config.toml
n_head = 2
head_dim = 96
norm = "layernorm"
parallel_block = false
init_std_up = 0.0361
lr = 0.0133
lr_mult_qkv = 0.5
beta1 = 0.95
grad_clip = 1.0
warmup_steps = 200
final_lr_fraction = 0.0
doc_mask = false
z_loss = 0.0001
dataset = "wikipedia_en"
MLP neurons of a small language model. Each row is named by its layer, matrix (up: input weights) and neuron, and shows model dimensions 0-191. Each number is 128 + 24 x the weight over its row's rms, rounded and kept within 0 to 255. Numbers have three digits each.
After each neuron's rows, "fires in" lists the words (lower case) most often at its 100 highest values on Wikipedia text that the model never trained on.

L2.up633:102163117156146163148107105123112085162118125096082120116127082150161160160103098136128142136094145134123088155120123063146136093126126145129089073160106113150120110128116105122146127171123134114139103123139110141116137111096098127138145120089153119158184152171085140138127143110107098148160136159137077165093155133122147097124160178153101139157127149121149125104114126129103145115165093129115128149145146140128127153104082122128126112133137121057087132102137089138164143125145114115136114116158148113150147146135111092093102112117158120103120133131086108149122144176116169120
fires in: "as", "one", "laura", "laurent", "anne", "melbourne"

L2.up681:127148112144124167082118175104153076108130149110128120126111086153150135104141140119168165159101127152179088150129129154117129126059105125114125100141143103125111093121128165166129084161090143163136132141098137103108159128135118104116142112131115135106097099143088144124114136128119109129130093180107079127124111148142101100116134167170141165120150144135166142078136115101103132120123154124107188172154089169140109117162163123123107145169159146113068095116124141104143099132150154123141104129098150135183131125148120113121096142119137147122127107141118138122105129131137146119
fires in: "from", "considered", "as", "with", "occurred"

L13.up456:122179125114162155143151154115125108167114109115123141135099136122177151117167116114091063131122133131137105137097166113122123135125131115095139082117103112180106114122128163147112105123087107138129120176103147097138120131090153139101101111079124140073153116139120126132135187090162161101136105156105136136125119177124135104115110129139138157135104134089128123119083151116109081125118104145099104096132119115100146122172128153148111158129118121101125136168148117115159101158153120133139148109140140165107115081106144092119081126117183131133162120135075096111155108129119170139
fires in: "as", "became"

L2.up746:129146102142153134084105136123138114117140114191117080145130144159132125134126135079123039116117097124094115123147087176158151177147090119180168127155102129138135119147136146125118124122107100122116130178107114133123122134140137137099108140111086130105127106107151128111154127077130133154127088109119095111103119122107108116133152113118120122169120180145142108181132156094111140164171158083124130142114124106142153145174122113121150104158127129102119098150123101112134119109126074124142087112127094095126163121116155169116122114178103136104152136126155162112121129118158103148
fires in: "state", "then", "district", "point", "joint"

L13.up606:136114066104111116107113104131147081142132092107116112068154121120124104128122155095107148152071117143120130080141100136112180097130147154169179145112185153116201126157135164129142109123097135118124124146124100113121139139104152101131087129101140127142111127124087157146130102095151135129137122150131187146107120138152145123101136147122135124100116097130132151148104120147180148128140097128117172120134117128123107173104166113101109133159096125086096169138088104123118134126140114122133126098110102122170084144152145106103162127149150179119123161118152147117109106128121129096
fires in: "who", "which", "also"

L2.up148:141116100110119116156136109158058134109113116131146108132123144115105099133072126137124079164163098100145108131139141134115126128118140105134139116097144119107111147123156109102113148082097122144119156136148153137163097125109173148127123132124119117104130124130142127116144181108160164155163156132090119157155133086125123152146162138100149122107143159137097135139141066151110140099098140144138103109175136100114120129112105137126129175176154072110158128123179094112145123152134136135117144141130142106105189138146119154097197171152140131126155138116179146106174118125110092124
fires in: "in", "started", "finished"

L5.up206:156147145143096149127100097148131119113148129123142103137128125135130095118155142143135138130091158093149080148125132078100130081129150128151106166110095072159099165177095081107120113128173092163116130122144136134125093140135062094133116114134167155127138168170093108155086114151122124102099170148155111118163124130124156112151111099146106120164146120155168126117126101119120110129172087117128103135158105154160139106156136102163153176139125097111134124100118121112121138076147094120119110128094134131130101104162143125141132119106127136107110132119174108113141184132159129112
fires in: "in", "it", "as", "he", "while", "by"

L2.up533:161139146128110123154144063140122145141120100100146135117146116113130136114115091107171078151102153097165149141104174113106126107109131112137150086156111112085108097144125092108130132166198115121137174134130121143139133140137152127142154142113134140145115099138122131106132150192088140120163133131160080107085093144108136125126118109158137108159116130127139121139159125096131110075119129151120106151166155126144095118120101114183114126137125136123117156142125081162147121099112144125111139089161117148136173198159127123137162102100094155098132106127086154124097137131110159135
fires in: "central", "center", "so", "centre"

L3.up723:144118172122137078117097157130120147138116110132121141151127135120148119136126121062098118083109129108119124105123175162107097135096111114147134125142133154116110066125167141091165130134118122122093138163148123104173101138124143131136128127140139118136089130188117137124105102131117126124126153127137120109124109145100109176140164128149094138139111104167127121135151090109149091108152131130136078124143132150094123095181078127165119105157158126101110139137120146120179122110125118175114138131151137165133159127106182105097122087094140174062130118146086137150121111107180122105
fires in: "central", "early", "center", "age", "centre", "date"

L16.up329:128125150148134126157119110161088127152080120170142104158141137120104092123097121110100098174074146122122130113146109111076118151125149152167137118072122147143133137135162104120092144156130125133113131173129129151161087101162114122110103054122120107123117133166171147173141175124118145128110175161139121143157124111140111110146128124156082110154121144101108116122080137118131151148146116118152124113153109182140127126136156112100143162184090094122140147133091152097096111117143150099117120125129147143080110148120095114112148104149121152115152131129168124109171105090121128131
fires in: "for", "by", "after"

L3.up286:140151116174121060131100127141149165145153104149134155128131142117125103122125103090117080146135157085117119140151092100145121123153129190128126183116164118131105156145125105128137140101133166151124129108125108122099125131131157139126143099106105143123112077152157138157112137138104140189105159086126130155162141114105095110112128135141107150137159080117111107179100129132130158128117083150084130131137119110147176102105120148100142156091121108068142128118144085130125139114137090144117116147158092144117163162132151125047124165146125122140104110135142131122148139159140132150
fires in: "points", "appointed", "received", "an"

L5.up764:171122163146085113131126153095121164140090116131102148102106115088129131130135144126105146164176122134081125140151129117133126099156123127107093168125155131129148104144098104139144106137100094150103062141117126134157149132107146123117123126126070138132120091137164133163145145138107114149125115114140087123163139140110097133114137124123145118097159092111142115164161154141073114113080142147132139118156096101101141126145124095136080129142088070126118139120121134086132118177097086131143156135138156171164130087109124153130140132147153190128092132131169117111159156136139176114
fires in: "points", "committee", "considered", "appointed", "medieval"

L9.up504:116118143091112106130122126153108149187134161079125086162080131087093090169107151134148115125162166138138119143127147103130166144112147101120113113143129138101180141120109148131147100089128134101133103130116146098148169174138124135151101084114129132136151162139115173103109139130129140104122158100179159083141132106101117127134136116123132130145127138076143119104139154135119152099121116110120095148137124169155141113091113138109105084173105118143124148138110107142184132123136156150149133128134095215100121142109138119092143109121143070119142130117125132087124134171113142104
fires in: "a", "hall"

L12.up223:135144138144094098145092087116139134148131110124102143133096074139117133154111129117134073099147114123105161109084079141129161128153164157146120120117152156166101084104110136180145108176144110098110111134118110151130123087111114111168058136121147127128160136118126104158157101139132124153125106122123147106126074102176130090125085145165116150142143141161147142159136104130172127118132148139113133133120097132064135130138119122145121182134147144129111142111159136130081127112139137173157159131093103113122121125162131165135106154151103141111146128075104161137154158133123133157
fires in: "that", "which", "how", "saying"

L2.up517:137115095101149123174130123177143093124150085123158090107125144151155120109101125130137058158104152114154058140093084113097102136147148135129099133137096126180101157115098139124183126144102086157110122106171158107151139156135140171137121131109092082114145142126105090136119122124088129153153116163113148104088137111129103171144143114109125134126187186148136119092121134133136122126148145136132123124140106100149175140110104132166099147137133131097152088121115087154107084111125150152160119119155150137131140141104134123132107133119165110148144148141121115122109114125100145140
fires in: "as", "is", "asia"

L12.up258:149168092127142133137108088145132125127161129150113159141152136096114095102123141156123071141116145117152114109145142128082133121119172133136155161140171086090126120134122153143066125147138144113139094153141150125092106100111156082125164121152174131144150098098107093169180124120133108122120091117126151119132155107129124102117147152168130152171139082097145157104074111142125113138119128109114122112129148169126125119103123114121154105115124100144073077176132123115155111092116112100145127124094171136182136118130130123121192104136147148134152094087152109119137130127133134136
fires in: "of", "alternative"

L3.up728:142129102129118129112125150103145140146130160140155138126163147146166109132139140117108115155105147121121163097117153098091080112107121108144115121127174125123157115181087097180118107138069149131138119113106171122103116154129125136147160140116125125135166100080134172116121090149110150130151095124145111104122137136132133148152173166147144149124156124125127115082109166127100139141124097111115177156068165122147097109137164151142157110211106125152142110155092084087116097121133111124117093150150124154139107113143147075121126139131124099091130119150140084127133148145104108113
fires in: "is", "considered", "located", "with", "on"

L3.up272:141075116150148149116132113150139082116137190107136156132090111137115070080129097141145114135128137146092156129162107130130068086106131131103084122107137124112123101149071116139162126116146150158087150147106139123113112094114136103103081063136168136148137122147118128136150134099131139055147176126144150106096126156134145136109143114170164104139100140155151155130109152156113135133100079105132150129152139153075104104131135107114177133110164138115104107144118129149146137145123126120152102087148121136164151106129122127122146160184133111132125135135137122138103134120121154132
fires in: "against", "ita", "roman", "video", "residents"

L9.up158:090191120150151113126108125180138112155124118131150132096106117179166175146088129135126148136139124156116120087128139139111138117164136137114086149105092121153131086095069101122104111090115148143151114146119140164102120117113128120113118115073126164156134112186132167175120128146131139135122101195151131100146112116123158149137168148129129139133137163105109135132111127114134133132109124111139098080125141088129132106112143133142110112158116116104092108132138074165122119111130151164155137153187124106120122097119139123118136165085126079114137129140154130118145075099083128145
fires in: "as", "hockey"

L5.up370:111128159113139131111077129124149096174091132104131158137112137126082120108122184193104092155153103117117116120106118143156129154134130105091132120097123128108156144116141152117129106153133085120120093126116135116177191132134130094136105119142121107186154177109146156117134115112146122123096146149139144107106098137132135117130150137142161181096109147142122081118118132115169121129136095074079090125133095102095147160149135131124075105195100115137126148144130126116140143107147118132126121124107114140118156134156117154096127133089090155167119161145121137127109102165145153158
fires in: "a", "an"

L13.up661:114135100098126146115075103164124150146116118123107128143160144157088134096122109097120106189095137136138111150098135116096146124156118094119144133123167124110118120139123159174144124157121118120118113129149101140095147120074191102098115073137148116169148140076158113126112191131142126111127114118100133115157102135122139172172103120139144148133117121095114147105146098104104127101102170100157145097147132128166149135130106132108127130130126141088103130125172142105130132151127137105149120131193162128157128145151117150124126108099098132090124147089180101089149159123124087162
fires in: "of", "in"

L3.up486:119134124105117102139149106134122142120140133091118129083156108102136130143096091103143120180135107121124116142140118125093176129079097104148137114130120155184158141124170138143146136148080136147147163098123122115134140129158131099103108136134081161108098163165109155148134187115154127129120141154127150125095114096140087097141127147114164152169078152170124102109124129115137122112108163123133104126123116141118106158159141136123153109108121122173162183133121099094091160127119130105152126068095140092133113169126084094132116134134094133137129149154126159156193145143163121132
fires in: "which", "who"

L12.up533:117169100135149120117133125149137102157108124079135123123145095115142087121090141143095144144105146104086113099123115138129152148119174181123133153071142127107162140118114144156152142143144121128127147160140145080136171130135160122127120121155109132129131106125157130159140105141144121126119130123148090127154144089116107113118127136143129099119075160129138122086119152118157157141112132132098107067113090163240139183139120152105128119111071133127113138094097115086111133139157164101136153090121099157154111150119127129129148130110152160151134106105144134134142146116147132081
fires in: "to", "a", "the", "with", "his", "for"

L2.up12:144094113156110190150152098097109113101130096085110106125174119139153126147114136090119174162135164115133125136128124113160146064107140113150176170156136129105147131147120097161164127141141123146108097119132122111146108115112144117092133118115098154107138141110152144097141131114124110129106127112164161131155127095105137131137141145106073116154094131128093177152114127085114082143129118104113140146168070072155140115135118079108128119114096123101135100186123099119162166109137088156138115117104170146152149089109132112084114109125158127123088137108143132114119130144130134126
fires in: "new", "former", "leading", "lead", "leader", "leaders"

L13.up236:149167185132091137111100091131153136180101104123135142106140136123108148118125087195152083170156121100086115143145121167107176139151141119151119123137157096108100147128154128140148154170094120158100135117114110114160111132130155102140105139126168130089147153143151117133104112134129160123132120106101113107120133166149105112139103153171099107109132145111102126128133151116121148130104127189142092061158090129149148123086172133144103130132108130076099121128121114139125100120133133144097115114149123096121153116165136150125122129087126086105112167154142092109095126099135144160
fires in: "not", "been", "in", "being", "was"

L2.up750:147161143159132102096145102097090117108107118136113118132144150174163069164090136106115096134163157100126108125121125149165123156148128109145115140146091100130173156121120108127140146132134096135094150146130101145131145114138155154104088153127092108069137126113159144091125157072152160124146111102116136117100115108094132103126150104111134168110123161080096117179115120064098152165157103130121118130114124118182173170173119148133102128124133135127144149134115113113093123126146124150150104127139166139131141125075130138112130100172126170164112101118125127136136134102115094138
fires in: "high", "point", "leading", "returned", "joint", "leader"

L12.up196:129143129121148147133079119132115121155121164133080183117135138096092137134098122141109131179109108137143153141117133088132159128103111126184151145170138149150125096170160182143106090136118145108102192166098157139143118141102131114110128128102112136158097147142141143107098124141131146069122133137121130110140141102113161126138117113165089089142072118160113120115138080110113095160096187093134152117144123095108107156160107118133098104133160112146181126122096147151165129092102128135138100145134120113106118095134134138125115160132118114143097140075151146113136139101108140121
fires in: "in", "to", "description", "for", "from"

L9.up128:162185127157119107155117141103156112130136090142103106177141102134143162118121123142107133168096132119093140138123074148095167113141112139175113135109136150120201104161135144147144124140100100126111144137106119134106140087145147119136134135110115121135120123123125125114082100144168136126065085129121146105101103111141152052132161095111140106096101133116147152122146090114098161156109123138162131149130112106112143154143132157121117116107088091169104165125127117105084135169135156131138136142121144162157139154172148120128107152094125159152116118096100190139119137105129135112
fires in: "which", "who", "that", "what", "further"